config = dict(
    d_model=768,
    n_head=12,
    norm_place='pre',
    norm_eps=1e-06,
    positions='learned',
    qk_norm=True,
    init='normal',
    init_std_qkv=0.0197,
    init_std_o=0.00464,
    init_std_up=0.0197,
    init_std_down=0.00464,
    lr_mult_o=2.0,
    warmup_steps=70,
    decay_fraction=0.307,
)
MLP neurons of a small language model. Each row is named by its layer, matrix (down: output weights) and neuron, and shows model dimensions 64-159. Each number is 500 + 40 x the weight over its row's rms, rounded and kept within 0 to 999. Numbers have three digits each.
A block is one neuron, or neurons of one layer that tend to fire together. Before each block is what it responds to, as a language model described it from the Wikipedia text at the highest values.

Description: Suffix -ing after split stems
L2.down312:473558469554520535465467519533535510548511443508537576571503467506466576492517518453509473572574493463443501574460528517478513402568504485496515570499540582544536491520485514473535467401495500560474485504491454561487491509523566563422496519457581509479479507521584464489505476472490495476
L2.down1601:517580510499506554493533517537506496462488489541460500467513554554457545533493493498528485468466511600543494550487505556533501465467508500485479430468514537444520559474489516378533446485472513503487529474514494477433529484554530508503453471497544536490506509452512526496483499486514513447
L2.down2383:527531453431540518497536520551510536532419493512496526504487475545531498509546490505486483477492539541409491539434569570483486502488553511495577506505494469483558494524548547459519513519515531550539472490453446491475475516511469517484486474526523529488516440478491536568514463521488525512
L2.down2728:465467517397485513462471538448519461563465561530492482523471492512470478497492546504480550588537504451487496495481485545500447465534463480527484470518465453477451473552457556499522501506404445522448517499504494433425452507452523495489555451463504578498436540432465541515495426573600503507

Description: High/low level words
L4.down81:476568518461523531513504431499457519526512457446518433507550537521528499526501454416525537491536543544494562494463492509536517609546491488489468531482508515516527588491486502492579479540573476565510423529555509521517537452567483501462529506539514462529526537578505497531505499589540502472
L4.down626:446456535507436588571501461472539493469558511523540512631481506431526498443437505523454493523592488521519575555541485511508437476523513527488518456536445456504486522512423502573486522412541465543448503474431563471539505430506461516477490469556584574507482554486493470558481486510546505510
L4.down753:516447463559581473477552528472498552486494472472460461532480569501466483555510490549442478499601493482534578530548447486497423461519506524478518528511505516545547536456569530446495521519587513477558495491470501479509485586438517539570551476584482548437430557468481500467475472534438519462
L4.down771:447485521500491492485442578540513436470511507574466536479470552469465457506495534560464501458498483546535549474458540506542469564505457568508452495510458448553619554483545465483455469460500526522509530475481515474502499512534523514476589551587401539527537497477517534494504483510454515440
L4.down1834:436484497437575439534490437477526431521484516492449542483493589479546425509486502533504436527483473522503425461442460478517443544456518524513471481537506464562496524485493523536555494486562492546501472512526482447495468488568454416551576544500528451484452540475575523518484556423515570526
L4.down2503:562525540499582577471428472591510506505491516559479491438438494448536561489448528431501492493523483428513512511530454487540420520463554401551473488478569526512414530524550514469509496526441473497490451517507538493470531529477459541502496500540507538412512491513496464560454483471476509474
L4.down2552:509590435479553429438527520540509497515554516521408524462571509533514488485429526428433552538509478470461469496465492445443584480450531441483565531478443488553471516577502552500547492468484455449474568468484515476485502528555507538458495491472491430467508483554459510570501454484501569510
L4.down2679:540483604527551471529478433482495461569478508464546460515537516449498434490520507521510439477479515521550542515503426519451542411470542510459512561441534543513475578508443461478457485476525517520551529515487512464442524448550531511474495496476478529474504542562499547486408489525486578509

Description: Phrase-linking modifiers and connectives
L4.down895:469528481516507490501500515465539478516486437440524524531486502445533452546516522568461490496475509515491505441455495554507508514574493493454525477522478576461510444504571484529396560426435509485503508523485573431546554480596502487460420511552481495503510418491493586538557443600512437541
L4.down1028:541537508443536542486471484415550485488527464526385420508391534460493494458443477507485526520476464548534483500547468470527456496526533494530473532500497563496481566575484528470489442456502445517522449506458535483504500573477468547555523568511532452459485486478518509504533568502442526528
L4.down1136:467487514478480518434452511504445483499471531495458488509524498456454500539514467533506520484524480551500592504511448550507490545476521561470446507530502435476509523544506593530563529473482526448478559513469550581490508458563510571561519475510454484513415516404510504446504460420508470536
L4.down1230:527569534478542481464599503452462490497549463450471523511449534518534555486499445491493523465487615552492481399483556447532489488484470521553465494515496551460492564497508527516509502523488497487468513502512540420440547537497532507529479491519462513497512504550463514447478527497491502467
L4.down1332:428548522433496524528521481560514486516533531490517495543542529430498522490451457481464443509516493579482502526524475514498450482460455558506533521433443599476448447518475558454531529470514489479491514494463500484553518507466461486407493459531544522543515550515543520461509513544505464474
L4.down1607:486488492481563407507461461523489546537459542490542457521512424468477430552491525495496401515506486564507528487457503544544491434656483470507478529521451637468510457501452515488457523498477571496452478441510541527523570543496564494446571424476498495490485522505586479459550537469433500461
L4.down1918:431481523514552469488506582551490451496596553468553503499529492456441501512453467500474508467498471519528508478464479487430527520532574544505460528508503506516569524479570477444501518522512474501482516485469531492490496486508561547471508542558558629531488526464511445456473530478493581468
L4.down2383:491520475471538499492460465497538496554459521445494431494560477482535510499516539520458508484443436493564432502452528460528479497519482565480472496532495560442464527507512425478517449466613436505454474554525482536536517490531496451518435532535434457520459517543564539501497502495511478523

Description: Adverbs and -ly suffixes
L2.down1342:447516455517456576510524525469523473498509456508568434517390452565495512492449454490453522559546530504466596539473548452547509504440482493539430490503548498529596554450464467527451511570505492545463541502472436505475582502451512463487464439489519392511514487419488524485497466363562495510
L2.down1980:518504441483488493484543503433475542469511502456448438522416481511478520441467526455533489516529552579496482534438476525511520433475505460515468485560491518539499443439526551560473558474465527578574452504480390485513533473456508487497536532450507507495506442433429459471498477524446515522
L2.down2351:512516523491471520559482587518530452533507540372503528498418463545488507419487512461460563495490481498471489435460499426513588470484532534545447474410517579501509453513544477513519384610463485514584436500550522481539515518494513459481481523502442401537498566466559556479499517524486520506
L2.down2923:458579494467466500510561477444490536455560449492417488518553491494485540412529544555462547452455509530509496543499540502520533420452551543536437491525429564500419579436471481520431574499500440431521481470446491496501542449498518576512545534518448486498493544419460495521482478445541496514

Description: Table cell separators
L2.down446:590513521468521499483476473528461513454520498467555480445520506496423451485579454476519448453546504453552568549602486406406508427461482490532555490477490585514447511452547505545597516506538553492457514489503432530551501510531442463526486483481505489389470531506473530459538564554501480502
L2.down1686:499600520503455444498524493426539564393476445599448541520600542566423471524471514513425546496530477486536520500446427498589472498478478544447474490480436439467535561505541467490497494459540529512517468514497485433503595535513508448557517504450437470429440528427453542427489518597530502527
L2.down1955:500629504478508502533479508482400464365524467543508487506533507548424486419535498502423473560561553484534472506514409459531543442537439535518476504508477470478576431474566524523514477482515496489478536551506505587503577426542427486486494508475459492465555558553517471451526529527485495528
L2.down2277:551621475486530537416475518453455457481498464523501507496507508533444434451516487489477539494495494487518459527469507449543526477487510409512535500585562482561557553470574515518539526531535522527548538506444438540499503498549442420528526552510495494480513522525492484585493515590498507492

Description: Verb after long subject
L6.down703:489456507489462472498495489534508517438533471486515530501530507513511451490479494520525479492467565509482444473515513466563563539473522545419481468494511505489533457486457460489490544459548534427541551481496520457477447613508445502513424482451551461486490591577447483502500522551481434409
L6.down2151:506497481454528541495547473458451495521502486504471518470481485479526490470484520554542556535528559527499499497458528516502461499497495502550546593509564520514527502560501535478496493517475507581509493489540458555538429473496478498444551463481509524522477518487511489502507461514523529477

Description: Initial j/l letter pieces
L2.down155:468534473464522530499405524443557473519489525550537454510423479507513502467468454467573487486513465468519490402446597494463448508465484484501461506534437491436547492515526514558447514502502448472537515531548477542539570508540487517492512492519534542491591495494500468446522450423453579477
L2.down2175:477459509454559537460486465513513428506502487417409507494461457525483476525517455514563472428469524498483524491497514451469547461496487518499450465551506464497511473409494513540488494512504481478499514495501552510444502499501476492581547517571459519455497525554585514483472528451449581492
L2.down2452:544542536490558519508520538404555461537452460475512477511514541440487508514479500493458486493380468544494476476503421491555478565458504572559508459543533505517433455532567531489441577464490507449559485504398565518525513448504455540583453466595533522498527484539507468505444492517520495480
L2.down2705:465472548561583512488507498470499451522468542467497495549469415558466478488466503553563510498458457493525489455482488468497461488512466478454439620561555502460410492488475553517460488514522547497462514512489417530520467486503463447514523407593481516514504463499512492523510489515475522517

Description: Start of characterizing predicates
L6.down2163:455511534486497518491567514498519486481471602416466498452508472508550497499495426453589541552505584490473489528525483461515528543516538541532476557522508486512505523502454430509607472465522488506531543473527598564536516514491503506459481528531486560531464510458432508507473471532528464467
L6.down2911:521462492518541473495545500520467482559483569438526389493461470476478565509483525508517528489497484466470515510427444507458467571538557477512500457461613440569496519516519578511518531509501490491487515517484447539475529484485519446462639559436503500529499504441566473578479424506526503510

Description: Surname opening word-pieces
L6.down170:572566487552531486504467462530534570483512484514492517537499507562552441523563497486454510510527566459543534446499503448583539552475553454512464509471481503481511491446535569460546520420492502466528480505490520490527542572492547534554474518528538516476474520498510498494505482536480460447
L6.down2064:456530495458523452538410454548483522531563448512541542577517528516506511509508446475540527553516483517530445475555511502491513518502514409557472580510444474489466461426490505506442569538493601466467475476465495496412532454531496457511514525465467531504523505502427550498512533508472493525

Description: Mar name starts
L4.down1:511529485535440535421507484483551492489465527505512485586471588536523549503432505493498542477530533511471580448475473460547560593527488528519478568541495455472399540477523558465451505514545504574526509488503491483493498500503479444423552464562420449547452490525480419489453522436507517447
L4.down75:516439544484539444481482517516485471514473527505542487556547496519421501505499502525464417524469567519563451516497502525486457538492611514542545569578476462528535411534563526506481563396497497487499564481440497492557554486538453438483489475464480445505482458533458439522491562559503529496
L4.down840:489513539560616527442519494492503528490459484458503530500542496550505478405501503429573544497583515450494521562528518525537590557485483600440430473540518546564521446510516531559554386481492477513512516477457500496521530549445510455516527536448443571498411500447535544555503526516442545510
L4.down2011:455545483452444501482432499490467488425451468523503518490531514432541556500450460434474501518516478545484444496531509496592507477578527472437507457461554530454473454518483463479511491451445461512524537436504532502572537433512492489522521494483502569559504536436458508503520581476444518553
L4.down2103:440477431510494504425557448510528405499445581482502548432543474525499449477450521485482514523465513486493449482555547465492625546472514560444461496542479498484472423449519506505499589461539480497474492478528537534448554501456552455554523517503458451508418497544470495474527494490463532494
L4.down2337:592458569514558524554479449507499453497570472475481459466555536475479466417457384512444505492466508460523483547502538461467485463457539484578461492424519482475494520462482578565541526483519445447508520488505530490537551543497536380477443517564470440465545390494495501498546546482452445488
L4.down2663:541529442526485490493561444503542536510504491451531452494465492495482517439560434500519584542508509445470525500493472510536482530483506412481442427540511456481491445447539536482540542498552532504516460514462483510526483518513463517439496483522431499526535533438484525499452491390526469529
L4.down2942:520480536470512473487508468466439497450485470511460591506527539559548479511432496499529487415494577532519530467490534551493475534516526507504497497529515510551470482491585553515522505479629465546596517486472466474541496513434512488442508491546511508487499488521520468470538522557490528501

Description: Date-introducing prepositions
L6.down351:542487422467529481441485513524507534460485547493500446494474499544467487502501433515485415561509452478514523536489487463424503503615459534523468498537546571524415522474518477434500485478583517535437486497453499470490450544500498497437477498513523533460471492529474513532483516519486541511
L6.down1125:490483479508571492501467504493570527457525563519463595498511500541474524473514465495491529477526478518519549579512468499482502510487551478537523531587450555485498473517513518472468464441446487504524428518558517517545497493444469494478501464536559501527491527468494467444477433427508535500

Description: Predicate noun start
L6.down84:560533513539525545580501556485525473504506509441593517480440463497580497506439541520527557496532506449438558494531480467501517480470519449452498543422489521470501533515550464532486483571469520463607455553469466623476491481577513531526473532571512442466511512443444488441524490496569435510
L6.down2030:505478436451502459432475570544450528498487545516515466479480506444550465550505489451455492527543419421597489521512458514490429480434450444544526517553489449474496514513601482538489505524458520437487537493477518468476482554535426537455450525512460526486539582444496518453530519487488564475

Description: Header pipes, post-subject verbs
L4.down466:595527471483544510497507415491549494523500488461451494527459447442460527503505546474478459474451482475567510519497543503518462448516459529470463488478506460500484515460505469565484540464439542491461537538553544517531478487505506512447549472434477488535467527535573493461545526487530500478
L4.down564:529553501522442492460533507489557447396520501480576539544532531460496517520480518502545454528444535492479556472487487500422441523516473630443493445432477514557498561431464544496571462503570474497518479471491479515530477466562536520513532502489484647456488503534561482473610502442488460483
L4.down1424:495489541545471511537513498547475433427432506534509506497502455501464534456436519498502438529443573456553492514552515514454452464508484530455544522428441476549560465537518563516513459498507439514528524535438504550459568506490612455439577437519499535508526544518455511542541481530470528475
L4.down2126:491555554534469488571444444523503526551478477534482571498585484494449507476405445474468469555417506491492508540470462475517471501496497492496530484541465471496518463571470518531540454548506521475568510475425484470520536360511510500477516553437492531489531495552487482520435445499498535429
L4.down2195:494574458415466523543544438582534520463555495455490462471515582533549596459514469477507483512527520538600511439496502538510551533500499479512530505509490447527486534459466501568516500468443470516546543548463508432469429450524507453488495475526542467507440542464519483500493496539497485453
L4.down2984:534504598508468510487474491563555440481490494516538493531512447479488509477447490465474425408497496457480484467465485521480473463447580564461474535513486552515493504525509486418511483438500504520555482504512469444496512555509545500505506477474460502464492552560536521520510455458459550526
L4.down3031:484494559476486452531483521474539486432489551515464492480438574522483508420424522592484487449472509545452557426582575525459454548586461471452452478448469475523482547451490458568491474487529489529521494457447427526510437459541477535488523435531451495534507596471477506489458476431485495516
L4.down3057:514505523505503533462480506515527515520495474429448501510516474434513480548474509539489499420518544512513513531497548498536469456483447486516433491484531468504483488473458472531546516594519456501542508493572475540481531510535504584452454508462524525405564510523423473400448477539505490453

Description: Linking prepositions on/of
L4.down322:478510484470541474498449437384550506482478461470500524491461469516480468479523497537494502566452506484478538532591533465461513463504535494519477515526447536505470481462501514481501522400582574610487475463437508479462533528496487471517533441484470564517548491543492499461538563559422484589
L4.down1134:441412590500465487518480509529492533503544502538559600526521459496494444508570478521516469540535446467496433497482515462579447458534519475581507442474494489564444432551459510477531501480527524480523441500425458493511553505481509493535478508456457483445536500495465467498459507556505513498
L4.down1343:438497555470550499448525501465479472516508538462496521461475450542494523472468468513508510515414481545451447465447518516467545526494461543563525561512417505569525494519582458530489517535509574466511501503506428448483502506459486494420508466517496514427473476455476521565539485553520511499
L4.down1395:572491497453530513453524509508512468447502440522518521536512443486511511496523480502476447496477509522547468425459495458515534490477540486530511491557506552517430479462410529540445563511487495434472474421484520399469468475556429564578519488502472573553494503517473437545432511564523494457
L4.down1817:492472465539491466510519601508471522523465559544520446502455484471520498512505501561496508474522505487487529476461464486502520459396571532453541528538524469536441545562459573463493481469528546526425504541483499512537480505479520512506464518478502511523499438429512518538486545560525533526
L4.down1853:453483520493486410481530493551516473457496440493491467512386525543487506494441551482454514516477523477473506443482478531461550511440483515490625515492472553442525558414499530442465547521463518487516493455503532514471478531518474528481522471552535535531457543485460503493512496521548533438
L4.down1988:478533489587573556498503503463524525468522528447511520595459584540543391511512533601475533488552480522460534511507575523517463485517547499554488532515472526457546473511506556511498500496503489472462509537432450496517541505404518611492493433447467499568540457500477529459531531521521544509
L4.down2510:496499468514501448556474556522579583428493473514606411490438506474477468526505476551413457526580472465489550433430506485507497421560506493554502445481464529448497542464551482539492436491457478493499538472505517461557463439482538505489538518507459528517522495516472512459611503570521496471

Description: Family birth-order words
L6.down643:484498540524543442537499532452493530539585432479443515474515500439542427504511493437537498491590523535513498528486497533490481487460546530516446423486473505469464469469478506433530413520489561520536583530509478440547559520462456427516498549479542519458506482516507480528587513519439496522
L6.down1676:539540444465473543544469431483533505430478529545546485548487471460514398487518499501517524369439501498481545600458503512472462571592519493531455511554392455461477501575464488463536542536530498573467491486447489481460433438537487477531509473538517546546417508505531472467578522450482571497

Description: Ordinal position words
L2.down17:538513495503537519437557499517545496548504401495468501550483468500430466514550477480521506425473490514561452429471457541415518491529525480488506551492487485449481514583504527471516541532530494527493407597514581550487483480514541542527511443584473491537475600502445550374510604474562529498
L2.down1544:490480524494566559496468535487434427507531511510555545515503464509573540465484492478547523509521489538495543511506519522562501495550496521428484465497569449488498525536525503497571545460493491554397439474468496469470432484503478503510440519521438545476505503506467480455491539402545527419
L2.down1681:511502511473485502496489492559536487466560467464465536559528463585455511471541540489477500473452503565513466454431470552371549476509524470469492489487508535473462473529543465531501573443492501501369478452550518437529475486474446501507603508547548476537459509536474574400552594460535515541
L2.down2236:462508487493507547436519529551475423527480498536452425498519476470447571522446517422481548414473439517533462509492493511446525511502555515519483511496524537488569551471553516519497541494488518566516502430512497552455553450522451495465492515533429482453485504502480522419451500568539450515

Description: Table header cells
L6.down1985:553444509478492515525502514484505448493482491495538505479491520444511453493499512490518524510536491535512599550521539611604524490586539517505500481481567636468497496505527526511454506563520489491518427493426554518484553458503509492487508507445412492525502489508537529532499532577595499498
L6.down2490:581455517592566499495511464539529501521515557529484517451512548451464488499540550397488535536492520496550527561510513533411537484496461514587480482488509479474470490529503465552508522523491488497435565530516505486508480560465480562407529435533506488484468437483589567483560549477484502477

Description: Determiners and quantifiers
L4.down338:546536525483513419389501512473441541500501526558477487572547525461538482564524461537471445480485596536487449571505551445498467504499515474531469457453465450525490496480472432445551474515584559577476506496472543470511484507488470504536489538512472505453434536491517473531451469497494499485
L4.down485:557454519492506549469524526603463554512459463514539462490576509437467463519518583462470472581509456545571483464516477535512468432528588457595484471475474474471489512483509520493559533570538488420486510438508456539519485519448505515526446500514450487470462561483505529526492548504526546520
L4.down1153:502494520531511493557444485523504553573559520535550531478521429421533470531500471474527469443542464489566487451502468483468539491494561486471538438498524577512558516408521511460516466575486496522447481564460449445552559470524490516494482496541568530514470467504440523453472493567476508411
L4.down1327:455486479489466525505503495475567507484534578418509517498446570526522520496446469503506441612471526525483496495453431517502485450429539532543472589455435548522478492496455480494506465614499494478510547489523564428494461492459483547570522549477494505545479455493507444502506546489460573529
L4.down1523:445506477519517554580497540498504502590469463449472487521459451489506428405468516462513512558492508465580491477542460529498455437490452453515536524496509496499501492520502620506504488591574587479517595514486500526542479468478508539513496523534492442431410557466457595456470587513480480541
L4.down2143:499563624541425553469513538493483524508555431522495497515547479493511516498511501483447528516442538526489431490534535493493563527489578535521479500521462443474500494561485558496500432474535455514423498463451532493506469495548469478519492494488528443474574509573567508488481518447493535499
L4.down2231:554458484545487564592526444524550486548498470462493532580527476485519530475534475481458459609469513557464468541486491565521511495456592542512484478445515585484517448539537472565536474499421578469525499474459571530513501481523509532504442544506450540473498456486556476510516549510447520509
L4.down2554:462506447614421521503476468499513447518476535464540446526459515547480539516469515512458474462453500534564445431508475485515470475496529513483492491447450453544510519496531463521481494508485478453492460475517503466521493503513456509443458500528415460534510502506468526504484517522508556500

Description: J-initial pieces and "by"
L4.down127:417586503501485555523518451546493523492490467468480519513534488524446476470507522513519501509559511556562491471455515394508464482504471536595516433502518532502497496453504476515485563583476538518453557494542462502458495498520496445523489497536469534522514428470565502567495570506406456503
L4.down683:455473439506446491466458525467454500512534520457435508511495475498489536578560445580501560528534515465496515565458532456457425558457486485490487482495595567538526446412453489496491463439473486549504579454416503436490510549543461443553486544508464474494499508544524414483522462520444474494
L4.down958:407451523465457548571441541483539438475472552476480498483552464549491518493519552499486457434539513450536510555565499496572451513525542479419549498552506513523513449554547520468499537516543467474609515474478520416489489456496551497499477523516518447501538524522457515471495475532531499427
L4.down1188:501510565529538594517479494544583495512476548458458550451545499451397517553496513509566477443517497501483447451410540492531518462535519523518468491540482482617515522455473464446445483508488431489461501483462490399528500524464432530479500491554575532531526510513468507447534449474498520500
L4.down1891:517568463544573475493508468510524498551507467492509475494506487473474555538517533596513505519523490529523448524427474522509577500510547531470426400553487498545504444463520537467465532476470488503485537471512446466489467544481540570474513541483515538503483590530526477439511440500500480511
L4.down2268:520571489520497469415517497512513519511462480492465464515547536491545431475516495443551461517410441529444454469462462437569576479554479479571586567481500504515405510489481506485517476448530581508533518515424476518521534480504489510526492525534519483502461467530450473488460462406457556472
L4.down2851:465502530484538496485546485506454498476492534474563489486482488478465561485466527503482469488509557423512576495478468537562581494488519471520517425490485415491511447497485511475523533489551520560512543528473473495510514451447517541445527441485453448499451468476469573510490522517437442559
L4.down2950:492522539459512424474493485444426512492501498549492494571512560441561489490556487500542496521489503466457485508465502481531424466508402507523449462475487555526516543523451502528493538553472519520464554484472474513485495508517522498621458523481506544575524486473465415512473492453418559520

Description: Word-initial fragment tokens
L6.down2407:548433497492483482453521500450526469487503505503494427498515494518470543496488461471459492545532456420501458513554591518500530532511564526486562480530520493510421501556473480528540512457514502435533506482535474460440513460424454490575531499473532447468535385519467503425516423514528499528
L6.down2864:466599528542479552512452517553469528427469597488430441523513477547513500507447540428535483510497535524474522509529408438487520476572588505515518487540513472497493453518496558496538501534526541476525561489457511523518563552535479503543449513449491570491502519512525466481498456424462494531

Description: Second word-piece after initial consonant
L4.down109:529493465538532532504450515512492521469483523533552457506530513534483549465471425433527523459449558478505554580532423498474459530495539514448524489513485517512449504467472398441512509445465391489623529584454474496523464583477496591526522481482578461524464488466531482438522500512502515507
L4.down314:469452405474538509559461498480522508471516571504563547483533469503520478499498480496517452505496506489500512465500517434465514445449438396491482502452533501458501522499500516529468475561422434419607511477554501492420453520510471480486514546465507536487501473479474595469549477529485495497
L4.down969:475508545540487448496618556427466557451547496527550581464452494462500508479541526486454497481463517519420510529463541522530482539512515456452455473495464442482529534427497493545485455508508478481506460460451451601516504578518558567503493453506537481539493514442512561433543523510560508594
L4.down1378:465494452527496456536495456495473490488543462531531531505464473512521470506472512495418548492465510498529446524495635420470420432515494530506527534539500434564629462423527508518511422460497555491577483472524525521521549502466512511468447546466585510469583487480531519527452485551506532580
L4.down1936:536490501506496440532493474491563496427569422547546460556489449544429519547465544492509522474505526418524553568491473554556501580571535494514508482380565494473478402462441509500450510513513477557450521526481501497499465536476544509496520496557557539501471513495536553546526521485449548496
L4.down2138:565530481516534429517527522515549547545494507481438558455530493515511470516527548556485495440416493511569465454488435477484564493505504539573497556509570450531476493541539451574514523603459514509508546492536499558494509524525518445527459557501512492535511584453477552558516502491558597488
L4.down2537:499455483530521475468498531477541472446432467559509553523495515542449562518487503466545525514472458470545530520485478625510439532523462445465522496526564490496466471553563507504580542452520439457470467479482500465572448400521514473558408571446540389481525524484554490539506483517539485510
L4.down2911:466546529544586510467488469480483497578439517462535478538515542484509493559531514573509561480508495490544395487463489494473500503500482485588448491512490499542486478549514465486496463469486500497484489597499507495515453507519459497533492530525454537481511464478546478531548532466546512549

Description: Preposition "on"
L2.down21:449525512548537418506406461513509500495523475493479477501454470511487560437498476519409565517468572529496516507492472502503564465428534464515504535548481574571449502496508531514502552480551517516487464508505461501493447506514449516525563421479459491528562507469481515433532492539534504541
L2.down332:517446528446502464440468460497526479507539560511508490476460518482551519412457512435490501515479471521506430454581517512528562503527522445503483486543522546544506493491633528507480479558543533593475522540488466493483485549519476454521530471447447537493486554476506600492536520533551538460
L2.down666:493479448514519508528498471485572458481561511510549518501453497507500544491499572478485526532500519502490523449468477532448562504412509510497582531466478517539496467471460461517450517546454555488491558507503464506456470573366511511484527498521506527509489478430518463493468443498539514486
L2.down1977:495482528566555478456485543514451541441524501446528433515490464481472489506482464420510515551508508468444472490423423561549600494537526414491581492560516526528459427494507443540434503526477479498451528554524482522455484546587424510497530519445465538507520478475570569444481501560548493436

Description: Noble and royal titles
L2.down681:517494502438515484511450604472486481534477435448529501468505466477513481517442568548547538507537496513520490482493486502462517540519465469554499500565482455516587463491449525494438534510472541439473565471471472499455469460469522479541447443532543515409514509516470463488509532577450529477
L2.down996:481454497442446399546513530468501502451473512445543541522545507492557496463448508571543517507497573537442490554562386521454514524521543505535408491505496520503540499536411518469463492525432452555443487463527549401521571462493578514557549493429522440501461525530468475456561543437518500462
L2.down1595:548581448463485462470470471509507500480553446468464494451479464522519506498553462493450607479515516518464564481518478472548488467517524554472471441498467539537495516457478506413486487501551499548519477513421506529543555498529539477458539463527407572500484469407492532480506552493517547533
L2.down2585:580485484455496522530558519477477543532527460509466517481457404462510522524508508541545513596498474521472456442549478508520501531491527480543498411502487479535506465545527436607546465521506515530455468541485487510552494423547447551473447524530529537523452494562530459512520453488527447534

Description: High/low and relational words
L2.down1200:550468499510550518521537535476545464509481454501422522420548555482507506499491454495449491507552518552512449573515552436513516474504488469532508504508471498503471490498519509506490532550508521494513537471518505517583442488469529471532610523600492466451520497526459584551483496515455519510
L2.down1488:444495454472468515477559484522521489464519477542451505482544468501501506478469467461514476504449535459478508455531497478467537506555534548456539543527493481509512540546521493484546548527489524468417540543513526451466450507498520465536436523555527522492468443450517493562497477520432484566
L2.down2012:504539503463524541582458456526497469532498462471531475519497509428553511506543479456472418440461491468515515467456389487466539481476536526484486522422588459486458590415429513558544519527581503516405494579499502394468483518525508523476526501509456502474531526402423578458499526538441526511
L2.down3026:493486517494512515457475512453475480472530476469470573444511480519525547494481477477518492474490461517527476485456483505495472495528469450502541499519453568565534474467565509416552500532475473539530573472534463526500507516549453474466540490456499467537530468591478537532500427522542456450

Description: Second piece after capital
L6.down125:462522569539563524476529494554433478544504562517465563479472464544515494486461518400493499523580509529470503495509539437508466421490482478540477448509487544524455507509504479492536532430571558575456511541484512452590492488476538476438492482534568485524477515486496533497495483507490508466
L6.down2534:538510558547522558399549505508548478548493513530532489483540534493525535519476539487481527514461455443510483449518536499445564535441488509461472537534552539488437463493465507491465550527538473527451583531513505505520525531482495530485470440526492455460483457492465534476571495553518542500

Description: Word-initial fragment pieces
L2.down122:472536503533450501455469533567533513468431544558483515422516525519503570515555439463544512548457437545529442463541471506527423494432538561487479432530508471469486495511532509509480475550528539425455541523468488517492518543531528532496535498531470542484572433485445543569532523575547495525
L2.down527:504487529513403558468475614514558537471488467496572527463511494472598484469458463524477464583437501475491558486531540554571430569458520541461446405491544509430406512499564510531548435484431538498560520554486511572567505463515542499413487545561402548499461525466566534452514499503482546481
L2.down1512:458541485494444412480526469476450516504500555459541580525515528480488486476531530500573531514492520439500490480460514492469514466501445500463496479529501435566443515524533488500472500470562482434508434511454505508534511492450488507499493547506479484512483510437546573548473504405494537427
L2.down2856:470514540608492496515479442541448401439490478525516518509550506487524518511495568523502520507433440484475467500541579432548483485453489460525552481442484537481454502604517499590538466494523558457570467508509383405565502585449565471470519513521495459514470487457459567512497510549484508484